{"n_layer": 12, "d_model": 256, "n_head": 4, "n_kv_head": 4, "head_dim": 64, "d_mlp": 704, "vocab_size": 8192, "activation": "swiglu", "norm": "rmsnorm", "norm_place": "pre", "norm_eps": 1e-06, "positions": "rope", "rope_base": 10000.0, "rope_fraction": 1.0, "qk_norm": false, "attn_scale": 0.125, "bias": "none", "tie_embeddings": false, "parallel_block": false, "init": "uniform", "init_std_qkv": 0.0427, "init_std_o": 0.053, "init_std_up": 0.0611, "init_std_down": 0.0611, "optimizer": "muon_hyperball", "lr": 0.00875, "beta1": 0.95, "weight_decay": 0.0, "lr_head": 0.00822, "grad_clip": 1.0, "warmup_steps": 200, "schedule": "wsd", "decay_fraction": 1.0, "decay_shape": "linear", "final_lr_fraction": 0.1, "batch_tokens": 65536, "seq_len": 512, "doc_mask": false, "train_tokens": 342800000, "steps": 5231, "dataset": "wikipedia_en"}
MLP neurons of a small language model. Each row is named by its layer, matrix (gate and up: input weights; down: output weights) and neuron, and shows model dimensions 176-239. Each number is 50 + 10 x the weight over its row's rms, rounded and kept within 0 to 99. A neuron's up and down rows have the sign that makes its largest values positive.
Before each neuron's rows, "fires after" lists the tokens most often just before its 100 highest values on Wikipedia text that the model never trained on.

fires after: ":", ",", " that", "\n\n"
L2.gate128:68 50 51 62 41 47 61 68 56 49 55 73 61 51 50 41 37 33 38 54 47 46 53 52 59 52 54 58 49 51 56 51 41 56 55 69 47 37 48 57 44 41 66 61 69 51 54 43 58 39 30 45 51 45 52 48 35 52 39 59 42 67 39 36
L2.up128:75 56 53 52 53 46 67 56 65 28 55 53 62 62 38 47 48 51 41 45 44 61 57 60 47 40 57 44 55 44 52 50 48 55 42 64 38 35 70 52 74 51 61 53 55 46 41 40 55 30 48 68 33 63 41 48 45 36 34 62 36 64 39 53
L2.down128:60 52 39 57 56 63 50 56 65 49 51 40 48 64 44 48 66 61 48 32 53 66 50 44 41 48 52 40 53 58 41 38 38 57 41 57 53 35 67 49 66 47 53 62 35 53 44 56 59 40 41 37 49 52 38 32 56 36 58 52 48 41 43 43

fires after: " the", "|", " a", "=", " |"
L3.gate212:40 45 42 47 48 71 60 45 53 62 54 51 43 47 66 37 56 62 49 45 51 47 49 51 47 59 39 26 56 47 50 51 40 54 41 46 59 39 55 57 53 52 63 73 29 28 65 56 76 45 59 38 53 73 46 53 52 47 49 58 55 62 58 62
L3.up212:50 72 37 47 56 66 54 67 49 53 28 75 49 59 44 42 31 35 64 61 60 57 57 49 55 57 59 51 59 52 65 44 39 45 57 65 52 51 54 58 48 57 60 55 47 50 51 56 53 48 55 48 24 46 63 48 54 55 41 44 41 52 65 76
L3.down212:48 58 48 35 62 70 39 45 45 46 53 61 50 23 42 40 45 56 53 34 61 41 56 33 28 54 50 28 57 47 73 44 44 40 49 57 47 46 62 60 43 78 58 60 49 55 46 58 49 68 44 32 30 59 68 54 56 49 38 49 68 58 61 56

fires after: " the", " a", " The"
L8.gate322:52 35 60 63 49 31 45 44 62 54 54 42 63 50 48 40 69 47 42 62 63 27 48 47 38 53 51 38 32 44 44 32 42 56 54 34 44 46 48 38 55 31 42 58 42 52 55 61 74 49 56 60 46 52 41 48 60 58 60 52 54 41 48 33
L8.up322:53 66 68 54 60 64 58 43 57 38 41 49 46 45 47 52 58 60 40 57 67 44 49 38 63 68 37 45 60 52 39 46 57 42 46 47 38 46 45 43 35 54 47 47 41 55 59 45 68 42 70 52 50 57 27 51 58 47 47 33 30 51 49 41
L8.down322:52 36 58 41 73 61 35 51 59 49 71 41 53 57 52 39 45 39 51 46 40 59 51 60 45 58 51 52 53 42 32 75 43 50 46 59 64 52 57 63 51 50 47 42 56 44 29 35 46 47 42 46 50 62 63 38 41 56 52 41 33 58 51 44

fires after: "|", "-"
L3.gate656:53 62 52 51 57 61 30 43 52 57 53 50 39 44 39 46 33 57 40 37 55 37 42 59 47 54 55 44 70 19 50 52 32 58 58 55 61 55 34 51 50 55 44 54 37 35 58 38 38 57 45 51 56 43 64 52 59 55 41 60 23 54 51 55
L3.up656:55 42 34 38 59 34 54 52 45 44 41 57 59 41 55 55 51 61 62 47 48 41 53 67 66 45 53 48 44 42 56 63 63 53 50 54 57 45 55 58 53 43 39 52 39 50 58 38 45 33 41 54 44 52 44 51 52 62 40 43 53 37 51 47
L3.down656:48 45 48 51 44 58 68 44 45 53 44 39 45 25 58 51 43 45 57 55 45 35 61 50 62 37 59 52 43 44 62 50 61 72 48 59 57 27 65 46 60 60 39 55 45 55 66 34 42 22 71 53 49 43 51 38 53 59 48 53 36 36 48 47

fires after: " 0", " 2", " 1", " 3"
L8.gate312:48 39 70 41 50 38 50 41 52 49 31 57 41 38 59 44 54 43 48 36 50 59 68 48 42 45 55 41 44 49 45 39 60 55 63 46 40 56 62 53 44 50 38 51 63 44 43 41 54 42 33 53 36 56 46 50 43 37 52 45 48 49 45 54
L8.up312:41 64 54 54 56 64 65 43 55 55 34 43 57 50 50 49 51 67 53 53 60 67 53 47 28 39 52 45 37 37 59 30 50 43 50 49 50 47 56 45 33 63 58 48 39 35 47 66 40 43 60 47 53 57 47 59 74 60 46 51 59 48 54 41
L8.down312:63 57 58 50 54 47 54 44 36 33 51 44 18 47 58 42 46 52 52 51 33 61 75 58 62 28 57 49 53 50 54 34 68 64 61 44 27 45 53 49 54 44 50 26 58 49 36 54 42 62 62 41 62 48 45 68 45 38 52 61 37 58 50 53

fires after: " Go", " A", "To", " E", " I", " The"
L2.gate585:42 58 45 37 53 47 54 42 37 47 42 60 37 36 34 44 40 60 53 67 65 36 42 58 50 55 50 59 59 42 50 49 34 65 60 56 39 43 48 46 43 43 48 44 57 46 56 62 63 47 56 50 42 71 36 41 61 56 39 36 56 54 35 26
L2.up585:69 45 49 47 61 63 46 29 47 64 55 54 52 56 71 68 43 41 68 64 51 50 43 50 60 42 57 59 55 67 56 44 34 56 52 49 48 57 49 50 50 36 42 41 49 45 55 43 38 37 61 40 38 45 48 53 63 61 61 34 44 48 41 58
L2.down585:52 64 52 53 48 52 57 37 61 53 47 46 46 56 47 44 52 60 46 61 43 55 49 51 57 45 43 61 53 58 56 32 29 58 34 37 34 58 48 48 48 36 51 39 62 51 57 54 69 66 41 51 51 58 59 27 61 47 68 57 33 25 36 46

fires after: "|", "-", "van", "ibr"
L2.gate467:45 49 39 57 47 44 53 34 53 50 60 49 51 37 55 48 35 43 40 44 67 63 45 56 56 37 60 59 44 61 47 53 39 52 46 55 52 48 43 58 43 45 37 50 60 44 54 48 44 41 25 53 53 41 62 48 54 55 59 35 39 46 41 67
L2.up467:50 41 56 56 62 59 56 43 56 61 51 63 68 37 44 37 45 57 61 47 59 55 42 69 58 49 48 47 49 49 37 44 46 58 39 81 65 46 69 51 56 57 53 56 69 52 61 52 56 48 49 77 38 19 46 49 62 59 73 47 35 40 51 64
L2.down467:64 46 56 31 49 52 61 48 44 64 43 61 46 43 61 59 45 52 55 39 49 56 55 71 49 46 56 29 43 41 34 45 33 49 39 51 53 47 42 38 44 42 49 71 44 43 44 67 40 56 65 61 38 47 44 19 39 36 47 56 58 34 43 33

fires after: ",", " Cru", " of", "\n\n", " elect", "ue"
L2.gate509:60 36 63 50 56 47 62 45 57 42 63 63 31 44 46 50 31 31 51 46 51 56 41 43 52 58 34 47 46 60 39 63 60 51 42 51 50 39 45 49 55 38 68 69 52 40 44 46 30 30 47 52 35 45 33 45 59 43 55 43 43 31 66 46
L2.up509:46 45 42 58 54 50 65 40 45 31 62 57 42 56 57 40 60 34 68 54 49 40 52 57 33 44 60 44 54 43 59 49 29 42 51 64 58 46 51 36 42 49 57 57 47 50 38 46 46 42 43 62 40 36 45 56 72 43 48 65 59 52 43 54
L2.down509:42 52 42 49 57 47 56 33 70 59 54 49 51 50 48 44 50 63 45 50 60 41 57 41 47 48 34 41 50 37 43 45 78 60 40 43 36 54 69 63 58 43 45 62 55 43 61 55 56 54 40 40 43 57 53 38 51 66 55 41 53 50 72 53

fires after: " the", " The", " of", " At"
L3.gate156:48 39 62 48 52 57 58 50 54 56 49 45 61 51 52 33 56 59 57 62 80 48 52 54 67 48 42 59 49 65 41 59 42 39 41 67 26 56 67 47 72 48 55 43 45 63 43 54 59 64 54 64 48 38 37 58 61 43 38 68 47 59 73 62
L3.up156:50 43 59 42 61 65 32 58 35 49 37 44 64 28 49 46 38 49 49 40 61 53 58 46 66 60 53 47 59 30 48 46 56 68 58 70 44 41 49 43 60 42 68 45 46 69 47 41 62 63 44 57 53 65 30 57 50 28 57 53 41 65 47 64
L3.down156:59 38 71 43 62 59 50 33 40 44 58 59 54 52 52 43 52 42 62 61 42 60 51 44 43 45 47 41 46 59 46 55 67 37 39 69 43 41 50 36 48 50 46 37 47 48 51 56 60 42 52 54 58 47 36 40 52 44 65 41 42 42 59 54

fires after: " the", " it", " is", " was", " It", "It"
L8.gate200:58 57 47 54 43 57 58 53 16 44 43 56 58 53 38 48 42 54 48 69 38 52 33 45 42 56 49 34 43 59 43 58 44 53 38 53 29 48 58 41 78 35 55 35 58 43 51 46 63 40 45 47 60 52 39 54 49 79 65 44 37 61 46 32
L8.up200:64 48 56 59 41 67 58 45 45 51 44 60 38 69 63 33 51 55 61 45 46 41 53 53 74 63 48 36 48 30 44 24 49 39 57 40 62 53 54 31 37 58 39 35 56 41 36 65 62 57 67 48 61 46 38 58 43 49 47 59 43 51 53 18
L8.down200:44 65 48 55 39 50 69 41 32 38 55 58 63 42 57 42 57 55 60 45 56 52 59 51 54 50 51 62 30 49 40 41 54 39 46 53 40 51 58 47 48 42 41 32 61 44 46 35 44 61 55 49 50 56 48 47 56 57 74 55 51 51 43 31

fires after: " /", " the", "^", " was", " cy", " is"
L2.gate660:63 47 47 57 76 54 50 35 42 44 42 27 49 57 51 30 41 52 56 52 63 39 44 64 56 58 43 69 57 49 50 24 47 52 27 60 44 30 59 59 64 53 52 59 55 38 53 61 63 37 44 51 62 68 25 43 48 56 56 51 38 60 42 52
L2.up660:53 32 28 67 30 67 53 47 62 69 54 34 37 46 28 34 61 60 54 44 47 39 56 46 59 29 73 58 32 64 43 29 55 67 34 52 56 53 51 33 52 64 46 44 50 52 66 56 51 38 53 66 51 37 48 54 54 59 56 54 59 48 60 51
L2.down660:62 33 35 30 42 51 63 53 61 48 78 37 38 46 56 43 69 58 52 33 55 45 57 54 46 42 64 36 45 37 53 41 49 45 57 49 52 35 52 41 61 43 42 50 60 27 51 39 50 60 71 49 54 37 48 63 49 52 64 45 65 55 64 47

fires after: "=", "\n", " =", "ed"
L7.gate84:60 51 35 34 49 56 54 34 39 48 50 45 64 48 34 36 47 59 56 56 44 52 64 62 55 42 38 29 41 69 60 56 42 72 48 58 47 56 52 62 50 53 26 39 65 46 63 48 64 43 75 48 52 39 43 65 58 52 53 52 62 57 39 44
L7.up84:34 44 36 36 54 57 49 47 53 62 53 59 62 62 44 60 50 46 49 56 45 46 44 23 46 56 45 52 55 61 59 41 40 71 39 41 41 50 41 52 47 43 28 41 57 46 42 63 63 47 50 48 45 45 45 51 47 52 31 50 54 59 52 52
L7.down84:52 51 51 44 56 53 43 51 54 63 51 72 65 66 42 58 48 54 42 62 46 57 54 40 56 57 45 40 45 49 62 57 41 54 52 28 35 48 39 44 54 39 24 54 44 55 46 58 60 60 40 40 36 35 65 50 52 45 40 54 49 34 50 40

fires after: "\n", " ="
L6.gate499:38 53 40 38 41 48 51 68 37 63 52 46 32 41 27 46 60 51 59 46 60 43 44 43 32 42 50 49 40 58 56 53 43 62 53 42 49 49 49 46 48 40 46 41 48 56 51 51 50 53 84 44 58 80 56 60 49 50 60 65 33 55 52 56
L6.up499:46 49 49 52 38 45 54 52 41 40 55 59 43 30 51 51 68 49 49 44 43 26 48 40 35 51 55 58 65 70 63 51 52 46 30 56 43 49 53 54 64 47 59 49 73 31 60 43 63 59 60 39 34 63 61 49 40 36 44 52 47 55 49 50
L6.down499:66 51 39 45 51 44 38 36 44 30 48 47 56 46 49 44 59 59 46 43 38 45 47 24 35 62 46 37 66 60 56 57 59 49 40 52 39 44 39 48 51 38 31 47 61 37 57 42 53 47 46 42 49 57 64 49 65 43 34 52 68 54 53 57

fires after: ")", " is", ",", " was"
L2.gate519:39 49 41 36 63 46 50 63 32 64 58 44 40 51 38 56 31 46 34 76 27 58 52 26 47 33 53 58 52 58 34 41 51 61 44 60 57 43 67 38 63 48 47 58 53 45 48 63 51 43 54 43 69 63 48 46 40 63 56 28 44 50 34 61
L2.up519:46 36 50 42 41 54 63 51 24 52 55 45 56 68 38 23 49 59 59 38 51 58 53 42 57 36 43 57 55 58 45 54 49 60 52 47 45 60 63 45 65 48 58 40 57 49 48 55 55 34 50 43 80 57 49 42 44 62 62 32 53 53 47 54
L2.down519:43 49 69 61 56 53 53 61 46 35 45 43 52 55 53 57 74 54 51 64 53 58 60 45 42 54 42 44 51 66 37 47 55 48 43 38 63 44 44 53 50 55 64 67 46 43 35 42 49 46 49 45 43 46 44 65 60 40 57 50 42 49 40 43

fires after: "\n", " O", " Mac", "M", " St", " —"
L3.gate131:42 51 42 42 65 60 60 44 29 63 39 51 47 53 46 36 53 31 51 48 55 52 39 35 61 47 46 45 44 37 46 44 53 47 34 45 42 42 65 38 46 53 41 28 74 41 72 66 57 53 44 53 63 53 49 59 22 45 35 47 45 60 52 36
L3.up131:40 34 51 43 45 34 49 40 50 68 45 36 41 55 37 30 59 65 27 57 49 64 43 47 60 66 62 52 54 41 62 66 54 55 57 49 51 53 53 61 32 62 64 66 31 46 50 47 59 46 73 53 47 49 61 65 40 44 49 55 53 62 31 50
L3.down131:49 36 55 44 39 35 41 41 41 55 39 52 42 39 43 34 47 61 35 62 58 46 40 52 31 53 49 64 77 42 52 58 60 70 68 55 75 49 38 62 36 34 52 64 37 32 38 45 55 46 49 44 36 65 59 53 50 39 40 60 41 63 33 53